Weights of a small GPT-style language model, trained from scratch on English Wikipedia: 292M tokens.
MLP neurons of a small language model. Each row is named by its layer, matrix (gate and up: input weights) and neuron, and shows model dimensions 64-159. Each number is 50 + 12 x the weight over its row's rms, rounded and kept within 0 to 99. A neuron's up and down rows have the sign that makes its largest values positive.
Before each neuron's rows, "fires on" lists the tokens most often at its 100 highest values on Wikipedia text that the model never trained on; "fires in" lists the words (lower case) most often at its 100 highest values on Wikipedia text that the model never trained on.

fires on: "other ", "fic", "some ", "of ", "Other "
fires in: "other", "some", "many", "of", "most", "more"
L3.gate586:64 57 65 56 69 44 34 35 27 50 53 48 50 47 48 47 75 46 27 61 56 53 57 43 54 51 36 40 52 58 33 56 24 32 37 50 37 71 50 43 39 55 70 40 45 45 47 50 53 35 52 37 20 46 42 35 60 43 47 76 48 42 47 41 39 51 47 47 64 68 54 37 55 54 24 57 48 23 49 51 30 66 53 42 49 77 46 27 44 49 40 54 33 32 51 50
L3.up586:46 59 64 46 69 47 31 28 38 49 59 54 57 40 35 46 72 44 30 67 43 45 61 41 60 41 35 41 66 54 20 54 30 38 39 48 62 68 44 52 45 47 68 46 57 52 42 31 48 40 46 34 33 64 47 31 56 46 33 63 53 49 42 62 36 60 46 53 71 49 43 55 53 50 31 55 48 26 39 45 45 53 41 55 42 83 55 30 32 69 28 60 47 38 58 47

fires on: "of ", "es ", "ost ", "ce ", "en ", "s "
fires in: "of", "once", "most", "some", "couples", "s"
L2.gate146:32 59 65 63 35 60 36 58 55 40 62 64 38 43 38 68 37 52 46 44 74 60 57 56 44 37 48 43 52 67 48 40 47 36 53 56 28 50 67 15 54 65 48 66 51 45 56 59 60 53 50 50 54 58 46 38 46 53 45 55 55 59 33 43 48 39 47 25 46 40 53 32 51 25 30 65 59 41 72 49 36 58 23 55 51 66 55 60 68 77 50 41 61 50 63 47
L2.up146:20 52 60 63 66 50 21 54 60 38 46 73 31 42 46 64 40 64 41 49 58 53 39 73 51 22 48 31 47 61 43 36 43 66 55 38 42 59 50 15 58 67 40 44 44 31 48 54 49 45 50 57 53 59 65 48 72 55 31 47 40 31 28 59 44 47 60 57 50 73 52 49 58 28 35 65 70 53 33 66 40 40 42 49 40 66 57 65 50 86 43 37 51 42 47 34

fires on: "school ", "educ", "cre", "progr", "school", "Educ"
fires in: "school", "education", "schools", "program"
L3.gate502:37 59 44 66 60 71 37 42 78 70 39 34 61 42 60 51 40 52 57 53 33 44 58 32 54 48 34 44 69 70 30 61 44 64 47 60 68 56 43 38 46 61 44 53 46 21 34 57 58 39 49 79 64 67 43 38 59 70 54 27 66 44 49 43 54 57 50 66 36 67 49 62 50 69 48 40 43 42 61 32 46 45 38 46 53 51 66 64 57 23 44 52 35 52 48 48
L3.up502:48 40 62 63 32 61 39 65 62 60 50 54 44 70 51 58 29 46 44 40 63 52 35 39 37 51 53 56 57 35 29 63 45 63 55 43 60 51 44 54 46 48 48 65 55 56 53 67 53 67 63 61 52 51 52 54 39 71 58 61 48 42 64 43 32 56 48 42 40 53 33 67 50 52 47 44 47 67 67 40 26 41 33 45 58 61 71 60 56 46 59 41 47 65 43 45

fires on: "the "
fires in: "the"
L2.gate303:45 52 51 34 67 49 51 68 45 64 52 51 44 24 63 63 62 62 38 31 30 49 61 54 33 41 53 16 63 50 33 70 26 37 54 56 45 37 35 47 37 47 44 45 41 60 60 40 62 49 58 59 62 37 70 60 31 32 39 37 47 49 61 31 42 56 57 43 52 58 54 36 33 39 60 52 49 64 38 42 30 41 69 50 65 58 40 33 26 47 70 39 59 22 68 58
L2.up303:65 53 56 35 49 43 39 49 46 65 42 56 55 49 39 59 61 57 52 59 47 67 51 43 44 38 50 45 55 27 30 53 37 52 66 51 66 51 48 64 62 49 63 57 38 43 57 50 50 68 37 41 60 60 34 49 33 59 61 67 50 58 49 81 41 42 66 38 41 41 69 61 48 24 71 59 46 62 36 51 60 41 64 50 30 53 63 48 44 48 73 58 35 52 61 58

fires on: "there ", "There ", "ving ", "from ", "rac"
fires in: "there", "living", "from", "races", "female", "race"
L2.gate383:68 46 46 60 36 68 36 19 59 50 69 60 42 60 53 66 60 44 41 35 44 54 50 56 68 55 47 59 66 45 56 31 61 68 66 41 56 68 34 34 51 72 28 47 36 56 42 67 44 39 33 45 41 52 48 50 46 46 63 37 67 53 59 37 49 65 49 46 53 50 23 55 42 50 36 62 43 56 39 56 64 42 50 61 50 64 69 35 49 41 58 64 52 45 51 57
L2.up383:66 53 58 64 32 65 22 22 60 45 55 78 43 60 60 54 60 52 51 43 39 46 39 56 54 48 40 69 69 60 49 33 62 60 63 42 45 60 44 38 60 62 36 44 45 51 53 74 46 50 38 35 37 44 50 51 40 42 56 41 76 56 59 52 60 64 49 46 47 40 24 55 49 54 42 67 42 47 41 62 52 30 51 57 47 55 68 33 52 59 62 46 57 45 54 60

fires on: "by ", "By "
fires in: "by"
L3.gate69:45 85 53 55 29 42 43 55 59 39 37 25 36 38 48 52 55 38 34 65 51 75 55 53 58 42 50 75 31 43 62 36 54 56 47 55 61 37 41 44 54 55 36 55 65 46 72 40 61 67 60 57 56 71 40 59 44 43 70 37 50 54 48 55 58 53 50 24 30 56 45 19 58 52 51 28 59 38 31 50 30 62 43 51 37 21 57 60 73 60 34 53 48 56 69 59
L3.up69:56 59 43 51 63 53 56 36 53 35 61 69 70 57 50 56 39 38 40 36 49 56 77 42 25 42 61 66 46 46 21 54 49 40 57 64 72 56 49 76 44 61 48 44 38 45 24 47 37 46 66 41 42 48 54 34 40 52 42 46 22 60 37 43 43 73 78 65 43 38 45 50 79 50 49 50 64 59 46 35 54 31 49 43 46 50 51 45 40 60 63 51 63 40 40 79

fires on: "in ", "of ", "by ", "on ", "at ", "for "
fires in: "in", "of", "by", "on", "at", "for"
L3.gate292:65 64 34 32 71 55 49 30 62 30 27 59 23 45 68 28 54 45 44 29 55 38 33 71 44 42 59 89 36 37 51 36 48 58 52 67 41 65 38 44 54 66 49 48 43 53 55 52 60 43 45 52 33 66 50 45 64 62 41 42 58 52 53 43 48 40 31 47 61 39 57 43 66 49 37 72 69 40 53 59 47 35 37 43 38 53 49 72 52 38 49 65 47 37 77 53
L3.up292:59 50 43 50 59 50 32 25 62 52 38 43 62 52 59 53 56 53 46 38 61 59 61 38 45 54 40 71 44 63 56 46 47 62 55 64 59 24 38 42 50 30 47 48 41 35 46 39 55 50 35 37 26 60 50 52 53 54 50 38 39 51 36 56 71 48 56 52 34 41 36 59 57 73 55 57 57 43 60 56 28 32 41 43 48 42 39 43 64 50 48 63 39 42 43 52

fires on: "s ", "our ", "es ", "port "
fires in: "s", "tour", "sport", "angeles"
L2.gate287:57 44 42 58 84 46 58 28 48 50 66 38 51 64 36 42 58 40 34 59 54 25 63 48 44 54 63 32 54 30 44 28 44 50 56 43 36 71 36 50 61 63 50 52 47 56 57 54 42 56 59 39 60 63 67 46 42 49 43 71 38 41 55 69 74 29 50 58 37 42 56 50 64 53 65 63 69 59 40 47 46 54 36 53 33 65 66 58 43 33 45 28 42 40 40 62
L2.up287:38 48 37 66 59 70 64 48 38 32 43 38 75 45 46 38 25 38 52 45 51 65 60 68 53 49 67 54 56 34 39 35 65 53 62 46 47 59 54 57 62 34 39 59 28 65 44 74 65 52 57 50 45 37 41 70 41 55 72 47 63 77 44 58 43 40 60 50 57 45 40 45 43 60 70 33 57 51 46 39 39 62 58 41 62 81 44 66 45 63 40 48 48 41 54 74

fires on: "of ", "number "
fires in: "of", "number"
L2.gate535:35 57 49 77 60 60 54 34 52 51 54 37 64 66 48 34 67 51 71 48 70 56 48 53 38 50 38 46 46 39 46 36 47 58 51 66 68 65 73 49 60 36 65 49 31 37 34 66 63 46 26 30 52 26 48 55 56 64 40 62 55 55 43 41 50 28 54 49 46 53 47 38 59 41 33 41 69 36 52 59 57 55 51 42 44 57 54 46 44 68 70 70 76 56 38 31
L2.up535:31 58 49 72 53 60 42 44 39 46 47 39 51 56 59 35 39 52 72 45 73 52 52 49 28 49 29 50 40 54 66 46 39 56 51 68 61 54 82 55 61 50 50 17 40 41 42 54 64 57 30 26 54 29 45 71 42 61 36 43 54 41 52 39 46 35 52 59 43 61 48 55 58 36 55 59 79 36 32 56 48 58 64 36 50 57 59 40 15 67 79 49 53 55 48 42

fires on: "to ", "first ", "ter", "th ", "peri", "and "
fires in: "to", "first", "and", "terms", "period", "second"
L3.gate645:62 30 40 55 49 66 50 55 47 50 59 44 37 35 53 34 38 48 58 49 53 53 63 52 46 42 44 51 38 44 71 49 42 48 54 63 75 36 53 59 58 72 30 67 59 51 41 24 46 71 69 50 57 33 39 45 39 62 54 62 75 64 73 55 44 50 53 37 47 53 40 42 48 58 47 47 61 28 61 58 56 50 46 40 44 42 60 42 53 56 58 41 61 49 46 63
L3.up645:52 42 42 50 43 49 45 50 46 61 50 46 33 56 46 45 36 47 52 31 49 57 56 44 43 41 38 52 55 35 62 45 43 55 35 62 74 43 49 48 53 57 27 57 57 52 57 11 52 79 71 69 46 44 36 35 41 54 56 54 66 60 59 55 38 47 46 39 37 41 39 42 43 37 50 43 45 44 54 63 56 52 33 41 41 44 45 37 57 65 54 57 60 26 42 69

fires on: "at ", "under ", "hel"
fires in: "at", "under", "help"
L2.gate95:34 53 45 74 59 60 33 65 64 51 36 42 47 48 56 54 49 47 67 53 38 68 58 42 32 33 67 39 52 49 56 65 45 57 34 44 55 52 64 40 72 69 45 51 67 41 37 57 67 52 54 54 47 67 43 75 66 58 68 48 60 35 34 46 32 67 42 45 35 65 60 72 44 42 54 55 71 60 56 37 66 52 47 40 65 27 41 56 52 50 39 51 43 52 65 59
L2.up95:44 42 49 55 55 62 68 54 72 61 47 29 41 61 50 57 54 44 58 42 91 63 60 45 48 47 59 48 39 57 47 49 18 38 54 46 70 47 50 23 54 62 32 40 73 43 52 79 65 44 50 44 58 54 29 49 59 44 50 49 63 59 75 38 48 52 52 48 52 61 45 34 41 47 40 59 67 44 55 47 53 46 59 42 40 52 46 52 40 49 49 59 44 39 61 52

fires on: "that ", "who ", "he ", "ently ", "they "
fires in: "that", "who", "he", "they"
L3.gate159:43 62 58 47 36 39 63 57 41 44 34 42 55 59 33 54 53 34 60 29 36 47 37 42 78 37 46 31 38 44 33 54 77 50 54 27 68 61 61 41 34 35 61 42 53 58 59 29 42 50 59 44 44 40 45 50 31 77 48 60 57 47 61 33 36 48 49 24 63 58 65 20 52 36 45 30 49 87 51 75 47 51 51 24 70 57 52 68 62 63 62 57 61 30 53 82
L3.up159:41 41 59 45 38 48 64 46 31 45 40 53 65 49 62 53 63 49 55 56 47 53 45 53 64 49 69 61 44 46 43 29 54 21 39 31 71 83 59 61 54 40 63 41 55 58 50 48 54 67 59 19 47 45 52 35 61 60 44 47 46 58 61 38 44 52 52 32 44 65 64 55 55 47 43 50 69 58 50 58 44 48 61 52 46 52 58 69 29 44 37 63 61 36 48 64

fires on: "0", "1", "2", "6", "7"
fires in: "0", "1", "2", "7"
L2.gate497:48 64 56 51 52 48 52 53 46 63 57 64 51 43 57 39 38 52 27 39 42 37 13 47 44 64 53 45 53 50 46 45 59 60 64 51 47 52 69 57 29 64 66 24 52 35 45 45 58 62 56 51 52 56 57 35 51 61 57 53 69 42 64 52 31 35 63 52 59 30 42 61 34 43 60 61 71 67 60 53 68 54 62 56 41 66 60 23 34 59 66 45 51 45 46 66
L2.up497:37 46 37 71 54 57 58 50 53 64 48 48 53 61 38 38 61 36 26 40 33 38 41 28 46 65 47 37 57 46 43 34 68 59 57 51 46 62 64 84 33 46 63 49 56 44 67 52 52 49 67 49 55 70 52 44 45 58 74 64 58 47 60 48 35 50 64 70 47 45 37 77 41 53 56 54 62 62 60 64 46 68 78 47 45 35 65 43 57 39 61 37 62 60 58 69

fires on: "1 ", "3 ", "2 ", "4 ", "7 "
fires in: "1", "3", "2", "4", "7"
L2.gate639:33 59 60 60 63 52 36 79 39 57 29 53 57 42 41 44 32 55 38 41 60 56 62 43 46 66 56 51 47 66 44 62 55 43 41 54 42 33 54 39 43 50 40 42 42 54 52 45 34 62 60 62 44 26 75 51 37 38 29 65 63 32 65 57 47 50 51 31 56 48 37 72 29 45 36 57 54 34 51 47 61 68 59 50 53 52 64 45 49 43 58 34 50 40 51 84
L2.up639:42 55 48 66 52 36 48 56 57 44 53 43 43 43 33 44 40 41 49 48 52 57 49 79 69 26 46 47 46 50 57 39 49 37 50 67 42 53 43 67 41 54 63 60 43 67 42 48 37 48 51 38 77 53 53 45 32 57 58 59 55 48 55 70 28 49 49 58 39 36 32 71 54 41 59 49 46 58 29 76 50 73 50 44 45 32 75 27 53 57 32 58 52 44 31 35

fires on: "for ", "of ", "For "
fires in: "for", "of"
L3.gate701:58 67 52 79 39 50 69 50 50 36 37 54 73 09 58 49 46 48 41 52 39 46 63 53 44 50 57 56 45 63 55 53 30 56 48 49 40 58 46 73 64 54 40 65 25 39 51 65 57 35 39 34 55 59 54 48 47 67 70 58 60 58 38 58 50 49 46 37 89 48 37 65 49 23 61 37 49 43 55 62 45 39 37 76 36 52 45 48 51 55 48 41 70 31 54 55
L3.up701:60 62 71 55 45 53 57 54 52 52 39 64 41 49 38 41 58 52 55 41 64 64 64 58 46 41 55 40 48 42 50 44 72 28 38 61 52 62 55 57 45 37 73 43 51 63 39 57 43 55 52 25 69 63 49 25 55 62 37 38 35 37 50 54 53 45 46 55 34 28 57 50 50 51 48 58 60 50 36 50 42 28 63 57 59 68 51 54 37 76 43 47 44 38 39 34

fires on: "when ", "When ", "f ", "ther ", "if ", "where "
fires in: "when", "if", "where", "whether", "although", "while"
L2.gate243:45 55 62 76 50 44 53 54 51 71 40 68 32 48 61 50 38 73 73 59 75 49 42 31 52 32 40 42 41 43 55 68 30 49 45 41 38 51 34 55 68 48 75 34 53 41 43 53 40 49 36 37 33 41 50 67 42 48 50 51 52 29 44 48 50 52 35 52 43 76 62 77 55 47 34 56 70 40 39 43 24 58 44 45 44 33 47 70 46 38 52 39 47 38 59 67
L2.up243:40 77 65 55 59 37 47 51 55 50 54 67 25 46 49 66 38 58 66 42 63 52 45 18 51 36 55 44 56 49 63 56 55 48 47 64 49 52 53 48 67 66 72 52 34 47 41 56 42 48 30 36 47 44 48 57 41 46 54 37 63 39 56 53 59 56 30 66 61 67 59 49 56 47 32 66 64 29 53 33 39 50 40 55 40 37 57 58 34 33 53 56 66 47 45 53

fires on: "at ", "ached ", "At ", "ach "
fires in: "at", "reached", "reach"
L3.gate484:39 43 48 42 60 40 34 42 64 58 58 54 42 49 36 51 69 75 54 58 70 60 51 47 55 78 57 38 53 45 58 40 41 61 55 35 65 35 46 55 56 43 51 63 67 33 57 21 63 73 46 60 59 55 45 50 56 51 77 35 42 63 73 38 36 63 41 53 46 61 51 81 53 65 40 65 52 48 65 44 56 48 40 26 63 28 69 52 43 43 50 48 41 18 67 50
L3.up484:55 62 40 30 59 69 48 45 61 63 56 60 56 46 48 53 35 36 52 57 62 55 47 62 45 52 73 47 46 51 46 46 38 58 71 51 63 38 38 55 67 30 37 64 58 35 48 34 54 83 41 59 53 70 41 46 51 47 53 58 60 39 62 38 58 66 72 64 34 58 60 63 54 34 41 77 62 52 63 35 55 45 43 36 29 10 44 56 56 46 29 60 52 23 60 37

fires on: "of ", "on ", "inc", "for ", "in ", "ivil "
fires in: "of", "on", "for", "in", "civil", "incumbent"
L3.gate467:50 54 70 54 53 64 50 33 71 45 30 21 36 60 67 57 48 58 39 30 61 35 16 52 51 46 42 68 61 57 20 41 48 62 42 62 45 51 41 43 54 64 39 50 44 56 60 55 72 55 58 45 26 44 31 56 65 37 66 25 42 56 73 24 59 90 59 39 51 46 45 42 44 52 55 46 73 37 60 45 33 40 39 62 39 52 64 77 39 45 44 61 69 24 62 67
L3.up467:32 40 44 44 42 35 44 52 60 61 35 34 44 39 50 70 48 31 52 23 33 53 34 54 58 53 48 61 60 42 44 48 59 32 22 59 46 60 20 30 75 39 62 51 32 61 82 52 41 36 40 39 36 51 52 75 56 64 42 55 33 52 49 65 44 45 40 41 42 46 23 46 36 48 72 43 61 53 28 40 44 55 55 61 45 52 51 54 38 49 54 59 33 27 33 31

fires on: "the ", "s "
fires in: "the", "s"
L3.gate393:67 54 49 43 52 27 42 50 55 47 38 53 56 56 59 48 58 56 50 38 49 57 42 69 48 64 42 50 49 36 55 51 43 50 52 51 61 58 39 43 48 58 52 57 34 48 59 29 45 53 16 57 55 63 66 54 38 67 47 42 55 53 51 44 56 66 55 53 56 51 32 50 33 48 58 85 40 38 49 47 40 55 64 58 48 52 51 36 31 37 41 37 39 48 53 56
L3.up393:46 54 68 58 37 59 51 48 37 59 36 58 50 38 47 50 60 39 59 65 53 47 45 40 40 48 58 57 46 70 50 48 62 33 40 46 50 45 67 49 28 43 37 29 60 58 59 40 58 44 48 47 28 45 32 64 30 34 48 54 37 50 65 31 37 45 73 32 55 50 36 72 43 43 60 58 54 55 21 80 36 54 75 53 39 51 65 46 64 44 50 48 26 44 49 48

fires on: "and ", "as ", "to ", "or "
fires in: "and", "as", "to", "or"
L3.gate1:47 42 46 60 41 55 41 67 45 63 68 56 60 48 56 33 49 53 50 41 68 44 50 52 82 46 52 51 77 54 59 24 26 44 60 36 58 69 38 46 49 44 39 42 50 38 43 43 42 52 38 59 56 54 50 42 45 36 61 33 44 71 77 45 34 53 36 46 58 37 36 45 66 50 44 61 49 61 41 60 52 56 70 40 50 54 45 64 45 63 62 51 47 53 55 42
L3.up1:48 41 49 47 47 52 63 57 56 75 59 55 62 51 48 41 52 66 46 40 48 39 46 51 61 46 53 46 61 62 55 28 36 50 58 45 65 57 34 41 55 42 48 63 35 44 29 42 47 50 48 56 29 58 48 47 54 54 62 44 28 61 57 37 58 32 34 60 51 39 47 55 71 58 40 47 60 50 41 60 51 58 51 42 43 61 51 59 46 54 60 55 49 65 55 51

fires on: "of ", "from ", "ed", "by ", "for "
fires in: "of", "from", "by", "for"
L2.gate7:47 78 63 46 45 39 55 39 80 56 51 40 42 59 57 34 53 50 46 58 71 43 44 62 50 41 44 50 54 46 49 44 64 59 56 52 55 34 38 35 64 47 59 45 69 45 60 52 54 48 60 52 36 37 43 68 76 35 57 35 33 64 53 43 44 37 57 40 74 57 44 16 41 59 48 50 53 50 44 44 48 33 40 47 71 55 71 53 49 65 53 38 45 54 62 34
L2.up7:46 72 43 50 47 29 34 46 81 51 64 43 42 51 52 32 44 63 40 62 70 45 53 54 42 37 37 49 61 50 41 55 58 58 46 63 41 38 50 42 55 51 61 45 74 58 67 52 63 44 61 50 46 68 48 52 66 46 50 63 29 52 52 45 52 29 41 27 79 62 52 22 53 47 56 58 60 51 51 46 35 48 29 46 70 57 51 51 35 63 51 35 37 29 59 49

fires on: "to ", "not ", "ally ", "ly "
fires in: "to", "not"
L3.gate121:63 46 33 45 62 49 45 36 48 59 32 54 42 46 50 52 42 56 45 54 56 61 57 50 62 51 50 44 58 26 56 34 61 65 48 35 44 57 56 48 13 54 44 51 56 43 28 43 53 49 40 75 31 30 70 30 46 45 39 41 44 74 66 43 49 38 61 76 59 54 57 56 61 48 52 46 38 63 40 63 66 55 55 42 69 61 58 41 65 40 56 50 56 58 45 57
L3.up121:50 46 50 74 49 56 63 54 47 39 48 46 41 49 30 37 56 32 49 53 62 77 45 60 40 59 51 57 48 20 46 50 67 49 58 50 40 30 55 50 47 59 66 64 49 43 52 42 53 52 65 39 46 50 65 52 46 48 54 68 42 68 48 42 56 67 70 36 48 40 38 48 39 61 76 51 52 54 43 49 62 31 47 48 44 27 69 59 52 31 48 61 39 49 51 44

fires on: "not ", "There ", "there ", "ever "
fires in: "not", "there", "never"
L3.gate514:63 62 68 64 42 49 42 49 78 70 46 67 49 56 49 48 53 41 40 34 48 48 58 50 34 50 64 49 62 51 55 73 51 43 53 18 56 50 48 36 53 64 74 42 36 24 50 57 58 20 47 65 38 45 50 28 50 72 75 60 59 45 39 29 34 64 36 63 62 48 64 75 40 64 58 56 36 71 62 41 31 46 57 24 50 64 35 61 74 39 44 37 33 22 51 44
L3.up514:50 58 58 38 59 45 21 28 67 49 67 47 46 50 26 58 51 43 34 48 44 53 39 43 72 35 78 60 78 51 27 79 54 56 68 54 45 47 42 35 42 53 47 40 42 40 51 45 37 42 48 36 21 55 61 52 52 52 22 56 61 47 67 62 59 55 26 55 57 43 49 60 26 49 69 58 48 59 57 47 47 43 53 54 54 48 54 56 38 54 54 59 28 61 40 38

fires on: "the ", "Soci", "clos", "soci"
fires in: "the", "society"
L2.gate276:70 58 65 54 48 51 46 63 66 32 67 73 43 53 75 44 63 45 73 33 49 38 51 54 43 26 45 53 37 44 42 60 45 61 36 62 44 54 50 53 43 64 52 40 41 57 64 16 51 44 26 70 53 46 49 45 51 62 61 43 51 34 59 49 50 36 42 62 50 41 46 31 39 25 60 46 57 45 52 25 31 50 61 34 59 47 71 51 44 45 57 41 23 51 38 52
L2.up276:40 67 62 42 57 45 36 53 65 27 44 55 55 54 56 48 74 41 62 41 51 43 59 41 52 37 41 55 20 57 47 48 43 44 30 55 35 47 51 66 57 64 56 38 51 54 54 41 55 39 26 46 59 40 43 68 46 62 72 44 40 42 42 68 59 47 58 74 53 53 40 40 54 28 59 42 41 59 46 42 31 40 39 52 59 37 49 62 36 72 59 60 38 71 29 45

fires on: "and ", "to ", "li"
fires in: "and", "to", "sullivan"
L3.gate312:62 61 48 69 67 72 69 43 61 56 53 62 43 51 55 57 57 52 39 37 57 60 22 57 54 58 45 52 66 45 59 62 43 46 38 57 67 37 48 53 45 50 36 74 35 45 42 43 44 38 47 49 35 67 43 28 41 61 66 33 33 46 66 33 57 45 36 57 49 51 37 51 52 43 46 61 66 45 50 60 50 45 43 52 34 51 64 38 25 41 30 39 43 32 38 47
L3.up312:54 57 33 40 51 76 40 55 49 61 59 36 42 54 66 57 58 72 47 52 51 48 48 48 58 67 36 53 61 64 42 48 35 60 45 36 79 51 40 47 40 59 41 88 45 43 44 52 37 31 59 57 41 69 57 34 35 61 57 44 39 50 53 51 39 50 41 58 69 65 55 62 46 52 30 51 64 52 56 33 28 68 36 49 62 42 71 24 22 52 45 26 57 61 54 32

fires on: "to ", "would ", "t ", "ust ", "could ", "To "
fires in: "to", "would", "t", "must", "could"
L2.gate441:66 49 65 27 49 33 37 43 57 27 46 49 61 76 64 34 47 81 70 48 56 44 62 32 60 56 42 49 55 51 39 44 65 56 49 27 58 43 72 60 65 62 25 60 32 30 57 42 62 36 50 53 61 41 80 62 54 51 62 30 43 42 46 51 63 38 52 63 43 53 38 28 55 52 35 51 38 64 29 63 63 38 44 47 36 48 46 51 74 67 30 55 41 73 47 30
L2.up441:64 53 62 36 43 38 52 55 41 48 44 37 29 56 67 28 42 47 64 66 49 58 52 60 60 81 49 46 46 52 38 46 57 64 59 24 67 58 46 62 53 50 76 57 38 20 62 50 38 49 78 46 56 55 66 60 78 46 52 59 45 66 40 55 72 55 49 68 51 65 39 49 48 63 37 57 57 46 60 45 78 29 48 49 34 42 59 50 60 53 62 38 61 73 33 40

fires on: "of ", "ce ", "for "
fires in: "of", "ice", "for"
L2.gate432:28 56 37 47 56 58 49 51 49 61 41 28 42 55 41 54 30 88 81 55 43 43 17 56 37 62 34 49 40 63 57 34 55 67 39 65 52 70 70 38 51 55 33 51 18 52 53 70 59 56 38 47 43 45 43 54 37 47 34 56 55 52 52 63 73 41 63 62 52 56 50 64 53 53 50 44 70 51 69 48 37 51 42 67 52 62 58 60 44 57 56 48 61 32 41 44
L2.up432:61 68 47 35 48 52 37 31 53 41 28 48 31 30 48 46 48 73 39 51 48 44 22 47 49 37 28 51 54 61 61 55 46 57 59 60 58 64 57 42 43 37 40 42 31 45 51 57 48 48 59 35 35 43 47 47 52 53 29 50 54 61 46 67 48 55 59 60 43 49 35 50 49 46 60 50 66 41 52 63 56 35 29 54 37 58 83 31 55 51 40 37 46 43 38 21

fires on: "3", "2", "1"
fires in: "2", "3", "1", "300"
L2.gate267:43 47 60 70 43 38 64 36 66 72 27 45 15 47 42 55 29 62 50 30 29 44 33 61 37 56 51 45 68 42 67 56 65 55 57 48 60 47 43 49 41 55 46 34 53 60 57 71 62 59 56 51 55 72 54 46 51 46 48 37 71 60 65 67 42 65 45 57 57 52 40 59 55 42 41 38 57 37 47 39 58 48 83 54 51 67 54 47 54 68 75 38 71 84 55 54
L2.up267:47 59 68 55 53 41 81 30 59 45 43 54 18 49 54 60 33 55 37 42 31 47 20 59 59 60 39 49 69 57 66 55 55 66 60 48 59 48 58 57 34 58 52 41 38 63 47 58 50 73 54 59 46 57 54 70 56 57 55 48 60 63 46 64 30 51 36 60 51 53 68 51 50 34 32 50 55 50 42 37 41 62 69 67 28 66 32 58 52 63 74 43 91 65 51 38

fires on: "He ", "he "
fires in: "he"
L3.gate309:60 60 45 29 81 55 60 70 29 72 40 56 47 43 64 56 63 52 31 36 61 57 28 58 51 52 45 56 39 58 30 39 70 44 49 63 58 67 47 55 64 51 65 43 54 26 54 57 47 50 42 55 75 64 49 31 45 77 42 43 70 60 24 24 37 50 45 72 44 47 45 56 29 31 30 63 72 55 50 62 50 51 61 37 31 51 79 50 50 61 43 47 57 48 45 47
L3.up309:45 48 49 35 49 47 59 39 42 51 46 53 56 54 41 40 36 38 39 44 56 53 40 46 59 55 38 47 55 57 53 60 60 34 52 54 59 61 56 44 38 58 57 39 52 40 69 46 55 37 48 40 52 61 47 45 55 59 39 52 62 32 32 27 35 70 65 24 40 46 50 44 56 77 54 44 61 49 59 70 71 38 56 53 31 56 75 42 44 54 56 44 47 64 36 80